config = dict(
    n_layer=11,
    seq_len=2048,
    dataset='wikipedia_en',
)
MLP neurons of a small language model. Each row is named by its layer, matrix (up: input weights) and neuron, and shows model dimensions 256-383. Each number is 128 + 24 x the weight over its row's rms, rounded and kept within 0 to 255. Numbers have three digits each.
After each neuron's rows, "fires in" lists the words (lower case) most often at its 100 highest values on Wikipedia text that the model never trained on. A number after a token or word is its count.

L4.up1007:103063079133093137162143121138163107137110108108111174074120095075114140139122150097160143132116080173141108126153143168142125092127107157113114139084118104131118117182135149106147163100145131139103113163141131118122118106139132149104136083085114134092137127120124108151083149123147128122149109121150124106155172148066133174125148112101137132137119143120141131084110092113103110187128
fires in: "second" 28, "third" 18, "2nd" 14

L5.up839:112111109134095120122154128150122126136120117159144147164144117125137130142124120129145121101109145146155148095129134151121151115112128152097136110149127098099111158170098076149094161141163121133117133150130166120095138166120128142112082117159110115115133105134122113113118104103139117110141136123090103118154172109115121100131112170138180127165117139104104158160114142135097122151106
fires in: "one" 40, "1" 25, "this" 10, "1r" 7, "either" 5, "each" 5

L4.up1071:140119116113106121152152109121143101122127141129112141102115175067107133127151075148121101105124068114115088125128180159140152090109167160136123134113089100156143144114097149102130106170126145160137158149142114149186156127146144134119117088074162135123144098168099146125120159118122161121177105131177106150157151111149165133134145117139114086125098162176183159128122136138114114167167
fires in: "he" 22, "his" 17, "was" 10, "initial" 6, "original" 5

L3.up244:112115123092121115118114116169147133135111127114131154095093126122125105135123124164127091159099125117088112141160124114119154112085109171130126134171105137085115108140136128171095109185087102103151082153133128083113099167140125114137127168159094095145106128075114152086103153115109122153139117126109164125148110114114133149109131164163100113169126112143155127113129129122174105132113
fires in: "who" 75

L6.up1307:157117144106114134127154102118170131117114110151098148153168047109136141129105139133107120132149106128159119185140125137116122164189133130132108136122132128140105152107103084137121191155148139111135136156139122129095115134163088144143157135103183149148132107122116167083146177138109148115122134113113153124104131119092135136120124104147130113127136070123142112123125123175140138128098
fires in: "to" 26, "1" 18, "of" 14, "0" 6, "2" 4

L6.up1282:139108154135109087124129099187128119108123111144089148137123103169125153123097149151151119112120120140138088125140130153129130137074110143087126150155121128137063165136074133092144151140105097119153150124158157106138111117128103166115135089136137168130148116109105116149134128113108143087074156123119122115145097124115152148130115110129113130121133136081156110169099131139125143146096
fires in: "was" 42, "is" 28, "a" 5, "died" 4

L3.up828:124091084141154121126131131140146105114117132095143149149169152125125124154130123115161113130127160149117141131116113139154128142111113095100138147107128171151115092144101168107146150174101120158106134096142095120089141119165121146123157118165130109163068133136123087150081095092102145120136077094124108122185147133089123149119130102097143165146171155092107126147117147120142137132100
fires in: "south" 29, "paul" 7, "sun" 6, "west" 5, "cross" 5, "north" 4

L6.up161:132145118130130113171145116109153115122102154121108150098072122143167092140102174148142112115143098146110137131100151155139131115146131102129073120181141154113111139121106131169126130093131131073140157118121102126147102171181115118109130133088120065132132125124114136093114155100138111108080130124150147147149107120110116108088129136126112154149099117127122131129140164174154095127128
fires in: "is" 56, "was" 28, "are" 6

L4.up1338:108154128100118111138142127127096095126115122175141132098118116159106141142167093128150113113175095104103110119129169055115130134102138138078139090129088144145132156134102183169153105143088140116113131153106162126103142092139136117113135159061106137129107130156098129150137117110128099121115076094155100149126107156124155117133147115154106127107125099139077121119139106089135110144121
fires in: "the" 62, "crest" 4

L5.up983:102127095153085144113125126091128116113136142100133195149121142084143156131103113098177158132131123143136122091093141116116146169159145119117066119078126180152119130146103145089131082144112105154138132119109113098115169137138131137095197115144137166131098111125143108133133114121120149126127126114151098114165170127094156126131168147100145134161123101096140127143129129095127070175143
fires in: "south" 14, "east" 13, "north" 12, "west" 10, "lower" 7

L6.up692:105127096124099134165134120123157123101127114138138143106101146076138156164116138145105107106153135178140141127092121137118142165175116141133122110154175098071118107159108125149126118126118135131112101173136131140105135095108121115143157085099120100135142126094141135118151115105143110139101115120096081078137112146103123123106189143120151119114139116106125081146132182138136107128156
fires in: "one" 35, "first" 9, "second" 8, "al" 6

L5.up456:171100130103140166147156093101123103127121171133116163119119127130136105122104097155154143147136130085130111121097146135118118116150090140104106143122103150125110112134140139152120130116103126146115142123144090137155131155101085125113132132091165119141098138126121142111112099090144155126159141122115129154149116113136171081121128132147115126138119140145120116143156132172141089143109
fires in: "is" 43, "was" 41

L3.up181:113129161095119102119130117124140127096125103155159131148154049123138181134143162122104125165107150113089129120111149164112125127115095143116117148117131098145120163185107128115083138143135058109149097139096136154112185120148121095137096184127148107129134094091094147124112126112161163184150095106163093115115098134131108160113110149120127118110107128112081148152137141123134115169101
fires in: "there" 46, "what" 10, "where" 6, "things" 5, "here" 4, "it" 4

L3.up901:159149063127121150121189105143162125128114100119121130163156074143144172128128100106116140123148121122148124103178128136152178102148117154112099139137132172098131100101119082163140145135113063122112109154163173130120155120158088096108111137097082155132140111110115134137117149103114153116127125117188154092136130126067170136113163105109115122147159075151149100099116145166150127165101
fires in: "of" 100

L6.up1118:170129100156115145168115105164124082133113138144131133185133087111096102130116094127153105179093110134104099119124128164164174107111080147112124126141109132126107146107092184124106143142134128117118166143184118126174120101121132138108168115148122118156118094108107108148112132122115139137100164106112142112135089183127158125129112127107095147112112114106145117112136115091107096134094
fires in: "a" 48, "long" 7, "an" 4, "precipitation" 4

L6.up1316:123130117120127065153128087165129120108116125111074150132147123122133101126113129113141085178120124137125126175118122088164103099125144128122118126109119161098141126078131105147115125129153144116133100167151148138139201089121070133158109087152072152144134130120125146091115138094124119158080087133110146127194170137093137130107142108155174147164128105142114139164143110153134108152109
fires in: "of" 29, "at" 22

L4.up824:114086149107154089134107099137148123131116092161117126124105119143168181129131122137125137168163144111154125152105134119113109130120113113115140108143068153117138138093158154141065120158128105149141150129168159118141146112126111105132144091116079143124140122090091092128165143126115159137100141124104111147119101122103114150081096120150084132109107137151129131151141150148177108136125
fires in: "could" 26, "can" 21, "may" 17, "might" 9, "is" 4

L4.up27:133147168100095125127111109144117111098125160144106178125126098065125140128081123149134161163129104092128155124155138132134159108127101151113116097114063143154141162127089166147127108186086076112125139132119152126148136118118132125116105102131104102158098103097129145170099157114117137134141118124099149122169163104121155134127118120146139110155107115114139136115103097133161107178121
fires in: "who" 66, "which" 27, "what" 5

L4.up1156:113080086142056149143132117171116127099126100147134136145161069104133126141085163131144089152086096118119163109137135128112121161129147150138141124106150123127119164155081143160102151115126125115078114156127167121104159112144103134140150121111134106147106081113082139075143115138126110163172116123126111091178145123127113128130123134109137144121134105145090113121104140157099123157158
fires in: "this" 44, "one" 26, "another" 11, "each" 6

L5.up362:159137107138114157121136111123126120135121133145085126104121124141169092127116165103145117135119113120101133119135147142104155106141101129112107139128133099135098108163117102097150102098174110103129148103095176100134146158154125141115168140137176133145107089111125120123163099133169123115143161124168122116119117076124105152116167111115126126127135089115117132095147136156145111154141
fires in: "series" 19, "number" 15, "list" 12, "group" 9, "numbers" 7

L4.up527:113126089132125145136111100107106095127123117153137112137137145098171104132101139148136115125097133149127115152185131080099156185112085164103108120094120119102148166121085136180118147166176137124134105158104155125125107141146083142141163114158145118116149105120138134099163145116107083128166131119164129131153111145119153134125170143149171120118147127100147102094116139115144102122141
fires in: "one" 43, "each" 25, "every" 14

L4.up1340:166140107136099178128106111128110105129121122156097164115127092103159129119147127130119123154102140116098173123138120083112141101119134134097154150122143108127090149133138133176086108127093075093083092121115177132159102133178145132120121096134110137146096120138095109120141106100130106113122120119073135112144135094136161097113173135085157122144163138123141127140149143183142160155122
fires in: "all" 39, "which" 17, "each" 11, "both" 10, "majority" 6, "that" 6

L4.up1312:113135092172152153138096112103155110162105118129080134122140164075164168160090115092158141121141126123154151119143146082149199161140114147093131129099117129120102138127115149128134163114096134173131090144156121113133085108137135162121154102089107110136098126143109112125101106106120139121129117119089097120122133123087149145122147114089125123133162157086142108116098138119139106158170
fires in: "third" 20, "second" 17, "bronze" 14, "silver" 7, "summer" 5

L3.up635:078120097122155101170157120105105104168127158133087128140114128142166156147137106117113079121149129086121161142171142130165164174162119135129119108128136159139123106100092140143134148151131103113136110139151118127136158103112076152122108122139119113136140125136128129119126083129121120173078144108145107143163109091125126123118112135073105125145108105104113118133102108115127107197166
fires in: "charles" 16, "paris" 10, "london" 8, "henry" 8, "louis" 6, "frank" 5

L4.up1414:116117099159134127115150133121142130166100150185133164120104138129116125131106121092121122123163122125102119133127126128133171150130118089088091150108097064168128168158123151194122091101132112163171094147133140109126125159145138089132154130092086123156162125129129101105122183102146114124138109115122106137122108091138178127142163095177125121109110120153121130152157148167137088137183
fires in: "the" 36, "to" 21, "for" 8, "all" 7, "must" 4

L6.up888:156097109129119107125175119144187119122114123161146132132117148127091147138120121108131094114143137137143099134117150174092131106121123072113108125139151131183089100113105133098099132106143131172108123120153135100100148108137135107105142118136152135076132138137131148142118148106107117102158144124121172181142142128128095109085139099156120188099088124152130156125123108152136153124131
fires in: "is" 39, "was" 19, "are" 6, "re" 5

L3.up106:143114123129135136119160131113145116122117123149086167109149124111121092125148158092136116130161149106134162136171117152108139153148129136092117114099126086145091139124117113111113086135115080081177155118125127121096141118171121143114120103110152086119173106091093144146139103095141125159135111116145102116107184114126128136126153132081157115150116120113093104134130089133108097132079
fires in: "two" 62, "three" 23, "iwo" 4, "ten" 4

L5.up461:118134113125111180178128111134103087141119104098094108169096133149147108160117131120120103096108153142106133122109160110143138161114101095097142144144087148109163110149099114101119161102121112135130166127149142148094139124154157127101146128176083176165137123132110161134136124118116101131135122113143115134129116119124134162143163094104088093106118148105145135164068177125139164131094
fires in: "york" 28, "united" 12, "u" 10, "ulliott" 6, "ref" 5

L4.up256:140146093101084129137150100150123112095125131154145148130115133126144086144131158162191132113142135129123179145131117162114149139178088095112080113165109098140133128131142168095097103129141103121130097196144155135072115110110127154152106134103147099158189116104120124122146101109133121129128111121164155100084129097135129148119152119146156197128144082129103122105145095136123080110138
fires in: "known" 36, "such" 28, "well" 14

L3.up676:122117125150140092117119114159110145127125109121123166136114083158126159120109137135109129158129130088109161179137130137147127113145098148101146110118093088122102099166116158118126106166104098132126153156114120124132082150159136141114164138100109142155147099042121124137099155116181125140087125127114135167158144137128125106094124142120113133122133134139131127098116132139094124164076
fires in: "made" 20, "whose" 10, "having" 8, "set" 5, "have" 5, "had" 5

L6.up1425:113107096106150120144129102159120110140113109123092131117157132095115147132080167102120140097163121152105157119125144083176126108126131132086116127163074143129117157145112135154128164122121126115120135191136151127126102097157110167143142120112156150154127127124150125114104120109093114143128074119143108148139132168088143118108188081154160161142134111156138151107145123135112152114108
fires in: "at" 91

L6.up963:068151130143110138132111091131100109149118172098116138123111133076105171127157154173119186138127125126154110126133121141108150160113179123150080121099076127131153129069127128115117130117130078153102101144113169107131120066129106139098115140119171112153124100138101121096129119087145112116102125125136109107130169117116164157135132095109100099185137120121133144126139146096134089153101
fires in: "of" 95

L6.up342:142147159152123133147117111098120084137118192119103171139131133125112094130121167145147144182099149125152090118131171116151109122160126101122100108109089098122124141078147097102134129164089111131119142118138156147144162130194127126122152115116116093109116130159149134144129157104163141118115135111163101155129155147071151130131125069127101108137094110090122124132132120142145103120107
fires in: "along" 15, "with" 15, "at" 7, "of" 7, "on" 6, "below" 5

L3.up331:146168090130115151117161121100134086091109118114123127127153116124108154129160114114096132150089111116134132154162125119140148103145154168110102140099118162139109119119146096190160177133128063124158085162165133131088132099134102081101088148114124139139155130132116142127119095096153125116100124116140163120104109077100157152119156090124130131166142111151151130119116131139139131125133
fires in: "of" 100

L4.up1179:140145120104128111142167131110113110107125118109132164129156102113097122123098127198113136095097101088169093115154140095120169111115106158119094135079085115125094153147108073116153103100105076115153134121145176140099092145150144157107142174109143151116179125122107105129112099085115165172102105117114143100132165153140137099137141128153130131122105109144150111116122138152114111148136
fires in: "his" 75, "her" 25

L4.up563:163139122103156131169140113163080134130134109135153148130110089141134120158118171132148104131141135113164146101089161148095126133164118076140124145173090125112132141152149159114091095149096140099152113122143163119078137166159112137128097189102118084165120081080109126140155099144155163118107133089152129109119084126137108115127119168137121132106134131198101108123169112118149107121142
fires in: "well" 26, "research" 16, "book" 9, "work" 4

L4.up1070:121127109121155107151127127194150129133110163136148111099067142117113147128094115152117107138153138158109091067102159112172119123144069156103155109110140124078112138147112118093103120116128143120122118115165169125141116140143106113095143140126176102106123080077102131133115071092145142179158104119162104134171148185106129160134142134177124118108074118171134106109139088122151122136105
fires in: "an" 83

L6.up1380:121177169165156145137156113158080115147126108155070138122137133110105125118111115134115107179187113135117101128182127132107162138150105100080099146152136128079138104115135136146087151195128125115181099130156188100136111128128071148141086144128092132168126093165136115135117120105126157155130094121114154094099093139109124136141131147157080136146106113114145145165135144176122159158113
fires in: "was" 15, "in" 11, "had" 9, "at" 8, "as" 8, "when" 4

L3.up275:123143089106169116122151111158139133109109125144153175093124104158131103126133114175109148110107106127149085171138094179124135119157138159126102111130137137092152057121123088144116113109148117095142143119131183141125111153188124141099099148106141128134121104123148086147145136084159191151163116123154156157178138166093151105138182126126115104133135125120166140146088155131120120175110
fires in: "on" 99

L3.up310:134104139142142132171111114105131069125111093127136170117133143125101114150127136137122102123139136087150182158128138075164181141155139117105133133136131149133113132104111139084157174149119149146130090115121143127132115062120128104140153105137072113187119138111078105151058126114121163103104127110107125132130138150059135091117141068155130115130094135139086118125166113173121138132129
fires in: "de" 44, "fort" 9, "san" 7, "la" 7

L3.up1356:134147131114124155160178101136100112109106132112124129132160129081129146126137132166132149148177096113107113133112132140118180167112107137119098136147126126102123144086156118125083155171080104127148173084121145128107145091119111152112150140084155121118165103121137128066137161104154150110117111116144080125136128111105140112127171138129090121163106140165131141121100162165169165129146
fires in: "of" 41, "the" 17, "representatives" 4, "in" 4, "to" 4, "not" 4

L6.up671:120148116136117138125146093139114089139127113142100140132134114123117144141109164101160115143103158153100164140137109124150174126171112191128117098150133123148130150115131121111103166123112095135158111178148156096141110091139111122095134149096124099097144130098119116113114132147134091110115087121133132110130163138113117115094188112132135165087132127109130156113143133159117137133095
fires in: "all" 20, "best" 14, "not" 14, "be" 11, "still" 9, "well" 8

L4.up333:133107143142117143127128112116141143097134171154143112111122085145126174113127099133095131116117113154132096153159132081128118125093170102102105131102148149121094082123121126100151172129138120127086187116143113107151123110116089120112133122164163110114111102118107114136166142114124120077122141129141075110124106106108154147123121135139130186160099137155147125124130165168135124173141
fires in: "was" 65, "is" 20, "were" 7, "are" 6

L4.up29:120129136128158133161145111180108103143090137101145156128108119140092152131083132146138141137143078108094089148161128144139174120154080122113133132137131132110161143121150150170121130122118123102134135135169146136140148157109119140128114125109095132132158127145116126118133164110120141108137147118126161120137112178115140107079130136134060138170104102168123159113127126111131138124138
fires in: "m" 24, "hold" 16, "at" 8, "choke" 7, "in" 6, "to" 6

L5.up796:084150144106156104154133116097149137098111118149094120120126145143143153131111149136198121106198110126106124165116138163066143122095131086128120145138135113130127134141130151145156140148121133094114153161137125163112102162164166156109110109124113092118147092160103154093130120091172134118127115120123114137166144097118122142118175138148077156132081143162134126132131140124154143097115
fires in: "and" 57, "are" 7, "was" 7, "is" 7, "were" 6, "won" 4

L3.up30:094151150125167110174121114111120116112117158156082138084109143110095147131083142112169124151148075099131117104112163104135143091119091151101142121082080109139097173136117141152104115127140102155111120137157135126155113141118119158087123147108132135163147098133097128116134133111099151162112109118124119139138126073148118108132134168109143181130092149136154136143144124138153104153142
fires in: "he" 42, "his" 15, "also" 9, "their" 5

L6.up1397:124083110099133162114131116159083150131122113139094154169138168113158111134127109121173115097109158108104127149101135131076155164110109100135139143139125156100138125101163104109120112135133141181159088110143134116139145154129119113134133105082115117169135118117139155131145172119131138161106121122106142145143125158080142162103109134138099107162151125129097151132119118155141150127090
fires in: "by" 30, "when" 20, "time" 13, "while" 8, "population" 4

L3.up525:100116107115119136140140112094110138130127111169121155091125091107108101127132159087133120160132107145082164101169129175085146174128087151106147119109135116128133158116115124141093149131101125087118170163112149153118151121143103104111125154133094126148138088117123133150143102107082129147107119131123089121136169109139134099126168106078108088147140128141121151149127115159104098122112
fires in: "both" 28, "two" 20, "also" 18, "different" 10, "iwo" 4

L4.up915:132143152144086113136104107137165132110126151113131134164119116127141135141104167131124123115155149142121200146147115112099171138163114140124064150137112132044115125099137133159134153112117087111086127194117127139143128126147143118099086164163122105128109098106135083142096119125129150129128110130115098124109117075130136112127153140093126152104119089086097133153148105164165126128107
fires in: "research" 27, "science" 11, "year" 7, "technology" 6, "scientific" 6, "history" 6

L6.up522:107114131147080150138087111105095134183113122146092144147066126089090151138151082114133169129102087152131140126144126073175176139156118152105113153134100164104131140099115151140169098139141143130106057110150144121144123131140143094149122145114140105134145123098111093154120105113128207118136086097118096119127172118118124100111120125116109156131151124131102136167144181147142098124106
fires in: "first" 43, "top" 10, "best" 9, "second" 7, "third" 6, "sixth" 5

L3.up1432:171146093124152115132161114108105117154120132125107097169126085139167085129121145083120110194113116116149126149104144134085144118169114084112101092148143111132127196129125147134091088135175096123151127128108136112079126090140121116120120142145132125141158098103108111124154102102168103112069156115119110140121169105150132177130130157098082158151140108132123111112094097129117112143124
fires in: "through" 31, "together" 15, "such" 15

L4.up77:125100110100175101128137108163153108140115119122148143144134126148153110126125088174120090126143093147085116125072099155120135150154148114110104110138152152100158101139105077132128083145138127117109138108144208131081153123144141132108129156065163133158102106140123102121138119091132135107119121122142145131099159174075154115128159154103134105171103118158133118173126138123140100131097
fires in: "on" 96

L3.up190:109125081115141130160153118126117125122108122081146145135138143062116144128152129166134149122126130180118145157133129124157121106110118133085144149171109147118130081123130137153145118111126101093121142127162144137091118107111104109119100097116134128155132095092091128095088109090139121106144083098160158103124130171083158072142111135133122103136156150145136117127139107150128154115125
fires in: "the" 94

L3.up649:145096090115136139118146118184128112176125139169098127135135073135147154120121160126122090163141138141142142088124118122124169157152098138114127143104101114108119128120114150113126108102136127102166122089140092126116117150177103166109104137102155100127094093103117127132133103136187173141095137115186113089107097140145165153115136136103159105131105110117059142121126110116097165134086
fires in: "time" 50, "times" 12, "where" 6, "way" 6, "here" 4

L3.up263:097072156132118089115118128114161124102121128160128130127136091110116135133138105136159111096110129116101129111160129101097143156094146096124147134146153110169106165114121146140102118094127082165165120105133114109149133132118144129121148117112110107129114135102094141084153138132143134146157145103116117117121130106129139133095135163141137173115065140151140116092141166141183126161108
fires in: "did" 19, "could" 17, "can" 14, "australia" 4, "does" 4

L4.up64:072106138123115111144125095095165138117121092179112130110075120147135147123152142141106142107101112167115137151118111119132161109100104136101114118149075167122091117120102147127107135157148098129170191141110177113165089151125124106127150106127095154191120118087117129131122135074161139149112147124122133172197148152103132132092180146151113119111119118152111136142121105163112119144139
fires in: "has" 69, "have" 16, "having" 10, "had" 4

L4.up1205:112129140134135085145125091127150124102111132140143109080086133144108122130120139158116089158117112149096106116125161177153126121176118137093099126157126151132090133116104135108122135131152134126110146142113134142104102067118111144112122107130134109105124135120108113093127108073137131106141119109146154177143094120101135072106141114141131106169132135157127113168147132099109122127137
fires in: "is" 29, "in" 18, "a" 12, "was" 11, "mi" 7

L5.up1255:138108125153123159143152134169165111143119187082124107128131105096133113129127136156143134129068115099136129091125137094115117112128143099122122118114117094112119177140104137146125083115128096143101103152119167144157134115179077150122109110124090140145133093127111085099114140091125105109149102109152133095167133153133143129115131165157083116117134107159123126143132137154088158126110
fires in: "that" 49, "one" 25, "each" 6, "said" 5, "saying" 4

L4.up1258:090129099139100115123117129160142100154127134129123147178129116122146105133131139133121112138094122094133149163172117177138142129137114160123104148133118111143160120149129152136096107117102114142112131126164139151118144121140174115138112108108170088133166096115109129134135078093111144139102085123135115066117119123101150149146129133144118125143161118095172099124110082106132088146149
fires in: "such" 20, "independent" 15, "french" 11, "non" 8, "chinese" 8

L4.up1298:105116153112113131115111108102115143106117114111075126141106138116123122124143152074137153136137153101098115102128121135115149114144150119106094162117080164110108113103096119164109127120123123118113101129126151137149151140144145144104128150118119091151117108119109105142130136108118117090101135113149063126145101105131162104109172120126093121110101148126133118156154144141123131129117
fires in: "also" 84, "art" 6

L5.up1062:157094116152140141144132095149152132112116104116129119121109129141108137124107140154105115168154149162087120160152145129085137083125090140108137152111115146088134101110060112099128132099141142137068146162133144128162121118098147139118101166129132095140111082114108109092129151084158148162166109124167139169186131121155132119128146123114100135098116130140120083105118149102196097146103
fires in: "is" 23, "was" 20, "a" 14, "has" 12, "had" 10, "an" 5

L3.up889:124134128072116136150153137124097130094125097108149146125167117159117164114123134102114127123141135115092173125096176105123128152155101132118139114123145160128120139119095127152119143080102107117181154167124128128081122097122127067120107109092153120154154096078083096103109117081125108115168107126099089168101139165129153153153145119158141152125100108159123146163113124179138159124136
fires in: "the" 100

L3.up196:139108154137153113137122109122149122093119123141147134110085163085103128121087121116115081123092129130143106141139159124145137090117127102116116137080146123137097133179131139108129143145142119150121174119179098110164165105105123140129177097139150089116085106145100123109133105109154171113134141124130111120116122130114117118116116134158124172125120141134117128135107149173157100167102
fires in: "be" 36, "were" 17, "was" 16, "became" 11, "are" 10

L6.up970:070155140124116167137137127121123100152122093107155145119120162098154140138144069161154079149126169115199156128160152104103210133111114143143108127116119099114146106112120112107122134171089132130125134107124202112110137113141152131135119164094154116099107097107127125099096122092094163107116091120117121129150141135126159102146128124095093112181111124085123152166117147138147146176083
fires in: "its" 24, "s" 11, "the" 9, "since" 8, "california" 7, "national" 5

L4.up155:141075096110135135166130114139116116100122121121101133148162097138155119148117123094150181121103142073079151157138124143123189143152084084111128144148098093139106155170129150099113073108089100151140103179126093134111147145158106135118107098089134116136202115109117113109109098122117142109133120122176102127132176078118130185122158087133134160129139108129120112142151117137127105140130
fires in: "four" 16, "two" 13, "six" 12, "three" 6, "all" 6, "cixi" 4

L6.up1155:113128075122114135128180110094138126117121111107136165075137067081105109136111132109122144133115121118129145128137131111118143110147142164113117153097141114084119131097145154119134146102130125104110108134166133148137161097173144146085126101165088134121178102114094123074085202127169149107166146123164119091159160096076147137126149149133136156141073126108123167115102139133188126117138
fires in: "second" 19, "third" 14, "2nd" 7, "first" 6, "1" 5, "3rd" 4

L6.up1251:138120152138154169124172121153123121085118136071113155125122143126092130118092133155124139150144120111094188150120138119151138156142093162084106143098132169135128151114129153139135148142131096097146161147124153159143189109137100100095122128100134116092147102100115112122130141066146141179137116129149186129182156127120179119156146101113082092143131099163165153136104156133166120138100
fires in: "from" 39, "of" 38, "by" 18

L3.up1364:094083147151119114121128107106139134153126139153120159130132079120102103117137147092090141094140122127106111139137121138139135105148148133073065130097095127159101115148149133132115135141143100173137126121147144105149104136147157115117189140138118101115084097098131116140157117127179164149118149126077097185163148143136140120086138109139105142100100154081179132100098152174134106153117
fires in: "not" 26, "been" 12, "may" 12, "also" 5

L6.up901:122104136141149156129156117122142112137117090166121152149111113157144157123101102142116162165128104136100157169086140111057113151107109106119130142129132104121149135120160111081114124136102102137177108123100156103158107104145107057109112167124155110112117115103126128133130129093147126105145105114121160103106161077087140137137108104082089131171095102156137125141146100142084135137080
fires in: "in" 31, "when" 13, "by" 6, "as" 5, "2024" 5

L3.up1078:115146080115100141177158093139141088154116118129136109166088141140157105134131104155125097176162097052134146138116133132082158196111108160109097164135120116124104121141168128123101184128127116072097102125106127113099122091121116154105076170128148163098162117084082107128162093105154139107115095130133173127136162127134118126131153147119123154200163120166107137120126138112160113128121
fires in: "known" 36, "such" 34, "same" 23, "term" 6

L4.up1356:123134068114134109150153097130102120099117144110102135110119179141122186123139092139115113106141138093136118131162170149149127147132117153112071134103108123129134151149115085100108087120090082130133125156119120133125105141116135114105152149117188134126164093129117097112118088109146081163139106129152131106125149134135170128136115128156183119121150134101193099132150135083111102159155
fires in: "his" 44, "him" 6, "red" 4

L6.up758:180113110122120142113169116128160131142121108187103143149119102076150101157151140090115142112094130107121146115123115118129188101112134120102146155166130122133110129145088072182121084112101092094096152098153140146107103165122136170109140115117147174090157097117129129111140112151120133114088136096144105089147158127111103141106152149082153123111143066161118116103155138117086101134113
fires in: "one" 20, "few" 8, "two" 6, "total" 6, "number" 5, "series" 5

L3.up1424:111100149138122112137114081104183113095117092115113165100156135141108121117130133148127121102143126152126170127172110079102148090103116138114130135109111133087134113134087164161115171198144116143140128153094180148164105149140118138113133140099086121173154135082121140125118155103147126122146160133118154116113118140133108131089143090125101115141113093117144112105111140114145147117126
fires in: "has" 56, "had" 32, "have" 12

L6.up977:104080146135151126124146096159110134097118130097127157084143130083076122124128095139110069120092096141111114147124132161129168135109137140113118141146157113106096136070141099112102191137128121154130174153137140120167136108127116141084119092179138118087092093183103122126105108085147168136146150131141122150178116123120150107098108101149144157154122137119089146128087121126114120141149
fires in: "as" 22, "are" 21, "became" 15, "were" 15, "is" 6, "was" 6

L5.up1166:117080117071092118147140129121121114092125115128159175110119113119125126117124158153153117114128129106136161103089159108123177154137107141118129114140102137124145139131100118156092093129109103140155122154112133108118101114114134077106114117079159148129126121123075099094123101084128138147137140128123073155140159122113154115142162176128129136126100097183136124157113122179144131135131
fires in: "the" 90, "nevertheless" 4

L6.up1240:126125126112195096143163111139111123138113117148125135119108093115093149139094108109086100134121106131093149145120154119132144124126109163114125119126145102111110169124127126079099146133095127142111115140165145111145144147142125140102175134156112133162092108123098115085121111114169162139101109136117158113173150149072122188137135112130120099116097104066120121116146144115139153162158
fires in: "an" 35, "de" 11, "dehradun" 5

L3.up372:138154108138081122151146075129132097127122130128159169115134107108119096146120109127153127147111094149108177105099131120097127147114167141127075123150130114080135157141150132113104150090165123072127135200103189130145075157100094128133136139108138118103153089133128142133164111116102112091149115110106146175131128160131141103127129153150145166147101117136148153129112128141143125181052
fires in: "known" 24, "term" 17, "18" 13, "much" 5

L3.up118:126146118126110094140092122135103107080128099077080160123122126134145137199148099091152097141121142172064170125124163165127110118111136112112148122144116139154139134152122065126117166114149124120128183126188141118122156085138143118126133149163098155123099127151116100143118142144104111145125109114121149103120123098081117146116143146091177121119092074149152137140109117154081126120121
fires in: "york" 32, "mystery" 8, "ref" 6, "colchester" 4

L3.up238:111104115133130156155107127151125103120124078077152147105140106092121136118143140105109060158142116081102170111117137115123138116153114146131138150141130145096139139112121104194118150156143106127118135138123178129167143127121107085125111135087110114139131125121072137101115134085140120103149118131122130119115163130132142150141142133144143127154097122143098113182114119133101161167110
fires in: "this" 62, "that" 12, "the" 12, "as" 4

L4.up866:114099164141162140122090098102079106070116126160127108106120134145139160139146122130154149115109133149114098142116136113118161127060087103118105158130102120158109128147111111121116132179111073141154124138092136121156094128117132132134164076156138133128135117129091145108186154133122130122155140117135080170108165144137131131118129110132119114091132095127106126100145138146195109136133
fires in: "would" 19, "could" 16, "did" 14, "can" 13, "men" 8, "does" 7